Part of a small language model's weights: 1036M tokens, 3953 steps.
MLP neurons of a small language model. Each row is named by its layer, matrix (gate and up: input weights) and neuron, and shows model dimensions 384-479. Each number is 500 + 25 x the weight over its row's rms, rounded and kept within 0 to 999. Numbers have three digits each. A neuron's up and down rows have the sign that makes its largest values positive.
A block is one neuron, or neurons of one layer that tend to fire together. After each block is what it responds to, as a language model described it from the Wikipedia text at the highest values.

L5.gate646:498524495509493431551545454477509512468480492510463537516485467505528464530469564509492470471526509507536505492477488533469532507490496477538501483440510542517494505524521462500474531490496510501509468484488528528552509452501505507502547466495464474491539510552524502480496495504482476472
L5.up646:477524506481546491527507509476466508501522562525503498523505470486465482554557495484473517511490463460497483495511460486474506502478483491520513462493555492524465506463459488535524523533470528481515473490447487517500493523520519523534479488530483495492494504478485458534528504497482483526
Responds to: Fires on adjectives or their final suffix pieces, often predicative or after "the", such as critical, vital, difficult, essential, famous.

L3.gate87:510490525479508500512463515501519563525491529456496480505524523472498477524491496439502506484486501489501530503510537510509524513449530507479547522468508511481477471511475520477526472489493501436504502478507493489504470516465484529447483526504519527517557507502490512493522462477542506510
L3.up87:494466496492494512494530527447481491470496505488510545466491487543491526498480470470471493480490481498464465474474487527506528479497423479487526484502513503474497494500501526494523506525485480480519481514530461483494541501515495502490527454499482548532557517546465509526504498497490513539
L3.gate112:481474456487538503524514470477495552442512486492483520525468486533499496518493467525469474516494496479515498485545504487504514528430524445511525500464534527502502541496492496493473466470512506481464464511519535507551487510473455497490516468484519529538491542504517530544527452551496488473
L3.up112:521498496473493517539533478486495512466508511503523508504552527496520537502500512486555444483497522530534513498461535501504480553462539480497509539470519487519476506515491490472507515520463484504512492474471537502516442520474483517503515519475530500477518543448503502480522455475518519509
L3.gate424:475460504496501476507497522512506488512463525501515439530524515499496484514481519467487510471471524515476488484482503510479495491464520490482481472499519515532506515530535483473507501498456485459481487498486533479526503557491478545511549539470529504480493477518507509492504462491529529472
L3.up424:514520467458523482467489513500454522473488515527506482534513503477492454517493497470481475513510539519513477490530475490512472487483494499498497489553563475500465483504492507536515510506519527482517509492525464458523489517466505499482521537480482503529488489467517517482506483513483563472
L3.gate792:530492476497467445549493484496485527509477484504479471536499496465506496541478464515561482499490523479511518534492514494487494504486489468528501527498568493538550480512483481461532481502485501454467523511541507503501505518486494564528559520482474484500512539518519526488553516499480492447
L3.up792:485470450453515514527500510497488498475513512506501466513549524498529459512458535514456486545439508500468510481540467509520534501492476509489528501489452545519506513500503459482499513496469461481509481481490486483482507513504484498503490490468494529510494505499532520480470470531524554483
L3.gate795:490516440457514497524495482544496519502512517494501498500509499460520505548513482492572514493506516516473547493515516464496508491482485524463509493449511511541519464513499502450516503516466483506498553498500494517500497510476445506526524503518502562447493539469512480503526483509498524526
L3.up795:514520484492537455532527492520479462505500488488500479486486509493549460524468508477526468499469512498496512490526544524461516498471512478515513470519492540494519499483518516486503511483478503500503432485449524567546481475538508533471522447518515502538496514508535544431527496496498509490
L3.gate836:494503507487510486486496484459493491508528491535494524425474469486535497537472473452488503487441487509536512468513502500528525515521536515506493518465475526505540485491557499523476513530475487466507547513501464503508481525504517519524509475503513504448541457512507522496502498495473454526
L3.up836:503506450499529472554482500496490481481459521551483476478476503511479500532424533520480471493516520548531505509471460513467508503542518482542511494444469500492487516483466462488537504509504522492528477478475477496523516484454501498527508546574474445493509561486511544514468488515478527530
L3.gate1208:482524508487506527480494477505490483496543478506488521531519503481483500525461509510535504496503511491468484499507515526511484498442503514528498518502484473512465486504486505478504445521515474481533513490509531482510499499556502488506499524480516462502533560468497532460459517493510510556
L3.up1208:486483486489490448511489550490531510465538516519497528505506497484522459493471517493550502502517522520495552504492459534526508513512527464543529475516493496433464509496516491539521494467489491492518485529508488489479473510451530523501532506517446528484501530505479499474539508524508475464
L3.gate1339:485536487519561482542509493495513526514466532509492487461518487529495496534470525500527462499478493471519504502483504514478515494471530470553519506500517463479486474477508476466492449515518453476456468477528517507502505532499517493461551480518474519520505482489528509473491482506515500492
L3.up1339:494487482480502515484503464542530502544447493514520527496501534480504495505520472522485545543475496523523487482506526537512467536480504499504527501435511498549533506481507524516458512497477461471505526528539570488478504520466503503478484488522508439484556516500445511508478480481489516469
Responds to: Final pieces of adjectives or participles modifying a noun, often hyphenated compounds, e.g. -controlled, -powered, unpretentious, unconventional; also "and"/"or" linking adjectives.

L3.gate270:488500473483524487476515531504494493517556489518525482532484483494525489540481532476488507498486542475539523495452498509537486471493461494522512491485552482494488525545459491522514555462494475439474439456503484509504486563460513493474481513498474453488472562528485516546497482519510485518
L3.up270:472477468492467481500499510494553450511508538469540508485476534489527514491451485473491477527466478523523491474460459518532534516476455516519518482514474499536494531494490506480458483478459482501501526503511495495488512489499448473497527516494478507444510514476493512484501495498484496519
L3.gate299:446467516487519521482495479497518487534467516484503477506455520516498466529495510465511521483497495473492504512507481529496522517506545474524493501502515491544514450491516497425490503476492513472472545489460470503504547513466526519519546495497481471491515508493480493525477450476561537500
L3.up299:499498452516508491494515517458441531515497460478510498480488533490544490448508462471468507529514500514484464500505490547487543472536506488483501465509510511432489506513549463491490483490512536510508469505507453512516490485506516486505500484483489496508465482496505506467479503509559534516
L3.gate495:499537505506508512483497489507463505510508502471494469469552466466525512442501515525491511456482494516525506455551492520542557547500454500461451492513460493545492517467506518498500507512468481513539494476506524481515467541490512508511542481525479488496482466480497519474519508483532465508
L3.up495:503466517484487516521526493466516474473454518486527454493532500490514482473493494475506479514487467542533489473525518523455516460512492512493467463490546460497512470526487483535502510489494488459519486488519515522520514554505500499490527495505500502504520511515511463513500512490552523508
L3.gate563:472469511499501542481507497486472476488429521502533466543479487475534470498460506484484512496495495531522471483483468513515479549486511478505512492491468477491521486506457507506488513510534512487504493528512462491547509513553514498493579515512525506515490491473485499506500504476527524531
L3.up563:549525451493481480513454487461514494522466506522522531539430492510531518511516516502470485512549485508484498446511504481519527453499524561517540513528500505536480478514472519467523474460533499464532468451513497522516527466505484500541519468465441520543483478479498515561533501490511439493
L3.gate1144:478498463509539489492505520499531496485473532480466503493541537547530507512479467497465542490487505465480501524491481549500547489478483490524521502498485490523443510532531484518463548489497485498480475502494555533514498494503479439542516521545517501480526534493462508499523493505469511459
L3.up1144:495493476510520479502496467511497526479491511479474510463519519485457485506507498492474463469534487531499508532482479517527482502516477495523500493515507522489508503443493452454462488497499547516480478474494511500508532476460473536502508488523514510472517460540566480525521494531498516510
L3.gate1149:515508520484523492486463504512530529472485524476512533466541497495538536510505507488511451479507526478459499483537491513531523489492536504505485529501540514469497494505515465489493499480475550507516499460546488558543479522513499533512535505507468478430483514516582513468502514453518457502
L3.up1149:532430498484497503506506504486514444525502502514517483508512497536516498515528491497515500540555486470501540496545438536542546497516509480495488531454494484471517506454524510547501516509466499449485517504532481553499464522511525491494486474478523501503520482571518469522467500474496499498
L3.gate1183:458454484532507475491512473511507521503531467511494467494541482483531515505471517483521527499484543534539528577529430512558514526505492465502513492479507499511491516455496472484498515482485474473526472476499532505518513496501463443492478470530477501503474525489540529496569495517510450506
L3.up1183:473522513446483479514499531461503507494496495480476482516480481492515499568557491489485474520563504485515510476516498520500564492492505506497481497502542456505512486527505466480498469498467506528508512513537512524525506506534508490506501483506478478459470418506511524522509514496532527557
L3.gate1424:489493454477508477486486512510507492533474495490490459448465506497464509503478456511515483531501529558463500503500500516526478479519501484479554534492481529525543506465523497504494521463490462492501455509501509544476523484494489543502521483450490511528479492514502524502468490526498471488
L3.up1424:510544461514521499514511454520486528488490515485497535496562451529513502486495500516476501455505484492543515530512515467479493507508511514483483515514485524499481516504505483536502456465496469486505518511523464498488440489472552534499459490493512490507542504490493488519530461485512514480
Responds to: Single digits or letters inside multi-part numbers and formulas, e.g. the 2 in 250, subscripts like O_{2} and HO_{3}, ranges like 40–50.

L3.gate226:485500502482541556551482539469478517489494498497533518445501487502517505503489517466500456520526497484500466483517525504467517504476531503476472483494544480518528528523467471486551519527478518501518489496533497481486477474528527502487501551532475529473472530485505495472494519485541559486
L3.up226:493473461531523522504492513477539499494482533537509514495474568487544490488482525507515471500492515504495507484508491493466519487500484466544506531473510468490546516532513502451512517504477502489477513504540473480455494495488495538504497523513463519522508511468526499472510514483518488502
L3.gate466:466465452543475477556514503496490497577487474498550512511439515496528502492524525457483500437504525530502464477502526501506495531496496501508541487467537523485495484487508484514503468495521518457467478507513502482497489520516495496482491479505494493528496509523507544538509499540484461484
L3.up466:506488499480501515487473495478541470505467508508505508477541477481534519510480494455537491491484519500499499506476502498461506489472542476539516472497518461532558488494542497465505561480533512486494526514525481518485490465485517465534541495535544521510512504470509517478489491510496461486
L3.gate618:453505500503493489509507503506552511489470475513485527495500527491533500499517487510499518461525523486494530524477503513462519509445497499537475498469504492510508506498558528500463509489466486443466491509478510517472492501470482512477546487512513527470531512503524514518492469510496511455
L3.up618:471525504510481550464528504455460482464510533486482480497480484497507521516501485494507477502519529455518483491472550499512495499491508500532480477506541490512533539536510487485506503534562524484503499485450497450517462472501472454483478514460503485473504453487494563514428462520534549490
L3.gate660:509487464518474522503506527483519554491502507496516493482551542458558520504493519527477478487524511480501464468498509548476518530509564502520506481496527529520525508518495453492540475505502493498512473520503467480532509459469449540473508502491527497496477530528520517514522512493498516488
L3.up660:490463508541517510468508461480495499509523529466473489522482528548503509538519490440487559513483454504484525515581501491514501503511474528506515470497488544499509506483496472492518546500523464457462493506544474498544461479501442522511528499536485488512450511466483489541526494490523548467
L3.gate811:483530513506555473501456519503523508501478526495496496475536471480520477485477515511521521491496519492478538506488477522462506459502493469495503484501504536557501536508484462527513527503489464509499502485475519533499496494475533515528513543481507513504485508467498516474515521515482493479
L3.up811:498494479491497515481451479463473469477523498491495524491459485457499492509533544474445457513509506439497548454542457497521487477473513509490481494494510465533503529537535537488530476494488554508478487510464468505468512522476535542520528500482505499532479489502504498559527497516488585517
L3.gate916:494528492466463515480509464457529458492509469528492502467553483526498539475489554487470488487472479531538482492499524477493517480482468499482494482486539480517505521497508536478461514501519508459450514490489490495501516501533495489495503497528465540461506514518501526488497493515502495541
L3.up916:555468510466510542521481537506459499502478525522480533510501474418501479487502490471515493505521505481443495481472505530452487448511536463522494503520536533505532498514438510527525497483504480487459518492439460471503503508505535552482496502527507480482523514465505481454534558483495484498
L3.gate1100:522543494531494527543513463479502567498494494522509516459536574459508497509506516466491468527509482513527516463542477536496471489483501522494511482470558506471509499528501451500445543520493476477535515501462500529518533503481548473512477530525492503469532474508527489483503459491526512491
L3.up1100:479502480540494494471546515472486527533531461476479496500494524465524523494497503492481519522501530519465530506552502514521491504449493447475476516490557502530495504486547500492504531481529479517494459475502516540492501463552511489487503481513522495470513485505495528490445449466495523503
L3.gate1334:521498502507527456546529491485542495516509480527489519476530470480513496517521517501466495491502503483468516493499485486495474475483529534463480518492512504510519494507482510518482497494469537498510513501486504534490525514572486496448459493497459517484579486471491498499521449512526516514
L3.up1334:469525471495490515501481490484484498522446513508491503494539525496526514444466479485462489500480510476501502482528508537483533503481466489470445514480508505524524518565461555452474516511503493498495471511508547465505493459528546492498516498515515493501531481545495527493508518461494526523
Responds to: Commas, sometimes "),", or ";", after a late item in a series, often just before "and"/"or", e.g. "safety, or security", "Texas), and", "F/A-18, and"; less often after a subject or before an appositive.

L2.gate28:542456549499536477527533525542514492506501499511453467449492500493532512481424536477478504512537492495537518473499520488486538477506489506507508500520522474478549520531482504502509485531465498496476519463536471489505471454524499491525534534494522460491486506501472492445509472500516520488
L2.up28:487519514542531488507526561477494505519517529538475511472519509514528468505444471488490482487466492479526504468465480526485527475506514493513486494508469465455524501538508562475506467492489465500512436527505443472476470470504530528480549538514453536537503542480491487429534504515475484471
L2.gate119:510521489515488524526515507543544524521494470531467489527496509455552507484503500484525479478454481488463480480520553554532528521533432531488496479516511509518507494514497486478460483502502463457528503516512506487486515480455560541460510504479536503513530527480512524526519470468479430471
L2.up119:536504478505512541501471472482501485485476500454503504515468540492503530506510519434513480495478459517554512497491503520471517497524542522523518521505494488508533500545461516487482506528441514541476477511507488457526508484502476525505508494441515471532510522489483503485487504486505505519
L2.gate553:513478488483488519470507473513491516489507495443509525494515503461497495520492514500505507495492506469519438493465525438497533531456493513511489515523522520469516524504525460495458495507514504499485562506470506471491527481514521512475509522539476478510514492517526490491512479524477493477
L2.up553:518515472494534538489484529540495531465505466499505525504505460494512515494505527490496503483501548505508481472498445503473497502499511494496478533508486451531483459533509540492525463490520472506490517519513493468497497503490495485525528514546512498526546484481504468499474554517513506486
L2.gate561:502496473539478516505531548499488494486470479518509542473522496494519484516473470487472513539534540500488509470531500499507513463480503515481515501518506496525532482541526434464543547516532516456480500522540495478523498507552477473493494493478450474476485518550525510505506488495487514529
L2.up561:457504467514489528489458488482459487527480509515507525484499505481519532498482501500542520510530556502508488511502445498536519525488475517486461491483502467541551521491513480484539497542520451522515470499506482451548445462491539533475500455503477499515510515520451481485547545501517488536
L2.gate650:485526491473467496521521492459474463550494517514546491484514454523516480495524511503519514509496475500502506480529508506502509491483501521523500485526512509540538516521489444542471465508502481505481488507473493558543463545487515509454534475560491509518474497470552511505508495497499495486
L2.up650:498502471487502531521484531479500502502537508498492551502511513461494476531498485480501525492468498437495499512488521474503517530511533532433514551470504505514503510519504504499532502503529512486489493502488500490525494495487501453544521519504491537518570535522523571529499506480498470471
L2.gate1290:479426475513519522520476571504473478492502502496519493443546482520513517488519451445474479498526515497540526468514494482511508488535480489498505507518454493523487501522480504512495524511542463480484484510455512504550492473474501484511540494531536513510501522496530528519522480556499498519
L2.up1290:541502502490493513564485505494499496536471495513554487505529471467468477452456504492468499484489485515497517505472434464474542504510518503481479483476519506536511469494545566482484496507527502511548496509472479520499492524465465497471468533500482522474514476495519472513498463499508471530
L2.gate1295:490528487509487559547522504456496525497492500510490476471506492469567499514461479501470517497525541481526519486504509487459495522482529506504498521537457481533510513555474511457520504481501534497509467529486492484547536517480519540551515516451528466474507519462480499527483498509521491473
L2.up1295:513546512481477496498508489496505506519484522530469538524524475536494498488498493503533497472513510510504502506471480546540569538487479478507501488522494439512478467471526496506481491507521516505500492517466561481496464551541513483459480546569506512493552490500479514538484563521502456518
L2.gate1532:534466520545531510517535527465519554505546514489512484489537534489500509502485474487479515548538492459512465473459469476501518482506501527498503485536522488488518490537545490484508492517525463523503467506499515505459513513512497541549513517549496448534507466499515534493526489458523509519
L2.up1532:486503527521506510520489491495530517517500507506500500459514520510475535476511529487493514488536523494521465522493475493532487483493463438478515482514484496525483516509466463471511491474512501492485478480496516501549510499559523525535468532519502502492496520516534554507482511508495478513
Responds to: Commas, and sometimes "and" or closing "),", between items in a list of three or more nouns, often just before the last item: "club offices, ticket offices", "papers, books, and memorabilia", "(NHL),".

L2.gate101:478499519534505501546506502495530473493460488525543471520534491503500498480485481527469488526495496479484448455506513536488485520485490483483512474488524522505474503556441532507474513497490508513482482504499516472476486514470493539534485524496504466522532512480512524475500498475526504523
L2.up101:524514550478504470473518465530479546506517449550473521545544474548523523488498557508493507536509506524498529544493516442487524520457513503521516484484528531532561543487501451502546502506510476488473506464496550521494500535522495507483464533486534508502528492532471527537493500492501487525
L2.gate145:463492523483496509461498518513515533498518489534471476517488497506481526500498470476529513508507494491503449455515539476499488492469471467511457534462494494518498524494483512540493491460457493494455480505479510530532480523465504484484554507520497481489477506474488463506513484526479481473
L2.up145:517485549535480510486511495536454481573501489527520537531492559487502495470503522519482552514466503496531475508449526492491517489496507509528525535449514522524513525491493551519498474494512453554467501484514502499498477490529480462507501495499499525473479495543453479541486512470521529479
L2.gate185:506483491500500523528499513486504507490494530514471558502509480529502509559523500529495478522478510527479475444488539473538539516539508496487498500443490506520531489467516512498477478501439499489498451526506546504512489513488521526472555498502528538507523507537458514487500521472521542526
L2.up185:487505456478499467512466482485516491459508507490477529479477538529489486515492521488486524482479493491502506452445480456492498517528512483523493525525539462481466460446517500508484445491545479497473499483516512483525496501476488506493502498501507515533483498548506499451533507533482456460
L2.gate378:485525484476477484463509515485523470460514538513492454505508496507489470491525535484500531490481518515499514458557531519457478520474535502513509467436488494513519505521523514514474449481500486507458467509521509490497483498471484556508501489492448502544532476510542497508513521462544540510
L2.up378:524470469507471461525509516453541516485474473541524494477488438486543450517474498497484476509456526529540478487480502533496489497496479478512485459485482540509483491496502487480530539527535483510501477484513500502444473487519464501515539452516488525504523522530513515466493532488505487510
L2.gate486:517456502458466491486508491519518521511451504497508516522467487524498533481509506516453478520541533529504481534521506476441555523491540484466475440509479499568528489531502477493515487526524498471505516522527476474501493515546465522494495503519501511551511534490516509494491495489534502534
L2.up486:496484533491516521525507563447524513527473482509493535489491473549531494501450483536474519503519498507483502505505541481498468526529472474539508529507527505499515466531496527485506508480482531480527491529508491534473493510527483455501515507459510488495511537506523514469472527545528507496
L2.gate593:475501534498472495523514534499442512532501485536469493487538525514519477509508482505526466485503489521452493517499531496472489483488506496531479512480529540511482523524482496446494475509527492542462506499527510471476498513505499487480543535563500468493463512496516493454524524492509519465
L2.up593:436475508480464494551477496459501496467466500477467480503484529471472502503482494488555464499493470489457513499489508499458473484492480490509507528495541502546522524518510439474533487526520506520468518482552527495502473521541513532526517518504457514520468525452548528472505532503542479512
L2.gate726:476479485457481505473480482507483486497522500476490469545502499490526480520530514488551498474475454490518487504502494491499488534507530513525464499448484466571523477524575521474472470527479551500482503494518545481477496509486553500499531562532504515548517516495530535480478518494458479501
L2.up726:505506529541447506517509519523514467489534502539552525479481484506474511500420488468460533488493516475484497477519479516512492491496482463505522495502498467524461470454500500463532497500500525512493512569492496482476503488460529448519498477528543479481529480547506492494501536469545473492
L2.gate1032:501478498541542490554509480467500521487480466513475486489533467490475473516500478501517503513510510504488498504517489500548496517477501448507505475500492497491474459507504485518522496513470467504484444508504473480466537535472452515509497485463539444510493539541497495468499547532503523509
L2.up1032:511484467446467474486510490486470525478522471562490484490571487520505498490506506457495511487519494472518515534456482513482501505522522518453572471492524480513558500508508474502530484524484494515524450510505501517484512481487562520507512452496442555493530490518512542491551526470505484520
Responds to: Past participle tokens or their -ed/-ated/-ized endings, mostly passive or adjectival after be/was or a prefix, such as enhanced, recognized, consolidated.

L2.gate544:496499497471507489531456498488502495503494518524502503488536444504488495509483492502479476478509470492532528554496523497499562490514504458478472510534484468508513474497514498516486466481505487499506482461532527484470475495567512527489510500502566526523493508534497530485539516569488502484
L2.up544:500491497471515475538494532520512534453448489488565529503527515467517528455501563516517521457512478471488508533512531483522496468488525505545486491512474489495497497465523502483480530490488529483472513506469486515496522483476564503479501504514526499474503497480507450520452500481544500519
L2.gate598:521512484486527484526495487531540518504543502468512464457556461499491523451535453518491506410488504480524518516501529527529483541533450462489496490476486504522513485481532485537515515497503459496479537470521495482528510525504491487459493502533545510526530517501495500472491486479533467477
L2.up598:489508538489512457515469466539554493444450508485473473498529481515539528516471476483488462484493485520505515471488491521489547502488486476507472477520501467506530511518548412455511500467541482527506516496527471527496488453537508538540530507472473509459521439545477494509495532495450476529
L2.gate649:493538489451506506512461501517460534520510495509447499454542523480500480500523482497527481461506490483486500513489540482496477490552555507529528544484509475485487520520481464518559516495481516491482504464512489518454513496455469486547547512490514511477535515456525526512521489492458483471
L2.up649:433488456492493511485529475484441531546498507480487538530505452488489482516474510494512529492509535513484512512499493494521494428503473490544479476414483487505486469437487512509478549519511492502509475569451492493486512484511496525500484462474494480485480485505521506499511493541503534484
L2.gate673:456509520476493515533516530461529502474480490463512472491556468476546505484524493489494531488478508490501477490509507519457491510480526520500491513486466491504460518498510505511509552458480544472507522496529509470521509506525487483511492533509534498499527490533508468512468458519512478514
L2.up673:515529494470489476508470510522490446534487501510517480467515462500469544501476460518516539472497496533492519493518477521541518467511481494500485515520441528449496526540525496498501507481500526475475526483525483472485472497542501531502531503521491513472500474504482547533508539536524515522
L2.gate991:479500477457478465492513548519535489479533484463507540504548470462482479520492504487490479510501531473455483469472486496497537530510497521540485490523459494489496533476517472521506497479493538487496467489485497484461489532491491509558528444503522478514505479493488491498532511516479482487
L2.up991:470488516500536492481495466487495474565537469519483473479499471456475487501423460442459492530529457526491531527484536537497489473526473508514489483496461531522500559515510490528492466515493514515493525460474506518473465508483496524518544466489554481534538517488474526546577483515490500468
L2.gate998:438468510454508482477501547497542471496476497473481484460521468474497500469509544461487479496476503512520530516468472501556549495529497484487475456521468462517536521513507489491517533480482530474480522477482492517501460512487542487537498507511517447487504494461519445510533485529455507467
L2.up998:505504486459497511465471461486483504487468486449517497496503463481482503539482482478507476515471485457568522519482548506488490546449499533535526486509484519506571507491501488517460520509512505505516443482554528495515536455494486450489498497512497503482486495523475553494487499517484532517
L2.gate1167:488507506481497496516519481494497515499439492539475510508543504447538494499452509508488530509508506469524505497505491538503519491504539458475496517507503496499518514558508465523495505468512470490504527519477490495519541495507515518464549501516488478500543517466487532505522463501512474529
L2.up1167:471540492469515485489509489564526534493542496496497502505508469459499524499511515454536537498519485405521529507505509517483506477501457525558477546511510532540484499506474477507496526512489519498502507528509534508523519465508511480515455512458492466522545470489501493516481494495504506515
L2.gate1273:479508483503487475488459515504475507531456482500504518514557519493531512507497534493503499504492534528522491477514490461536543522507501508497534468507513467518515452497534503500484504498545522498489488507481505539477502491511458491528504544480477502546511510488505505471527495475563456530
L2.up1273:513526485479515508475513519578494481459488499548474495471489485523519527487519452530535507484480483507515540476500523504528501493501490495538507496510454491475481506456536500538527494480469476513464519526498472509511519518557476541542511491522504473503532489507449484524491551503476522490
Responds to: Last or second-to-last digit of multi-digit numbers such as money amounts, ages, stats-table cells and counts, e.g. $610 million, 358 | 16.

L5.gate641:459510512480475473508489532497544485500496533487512482511503479540487568482520526479487542530518506516468483515512534465462520485475508528488536517470493465449504562484515440506492474521523493491512508482496466507509488539506500508446512459526525499504549487500499495530449536513515483504
L5.up641:449507494489448514499482461504466492498498522530476471487554450470525496463536508494506493505455514468515519459474498467493534539519498501505436533456418512542480539481506567491505470513502508520504469531510495476482482498479527526508524490541512527544532523483496507472456495531518504500
Responds to: Short digits, letters or word pieces inside structured text: chemical subscripts (O_3), math indices, table cells, and model codes (F/A-18), plus scattered ordinary words.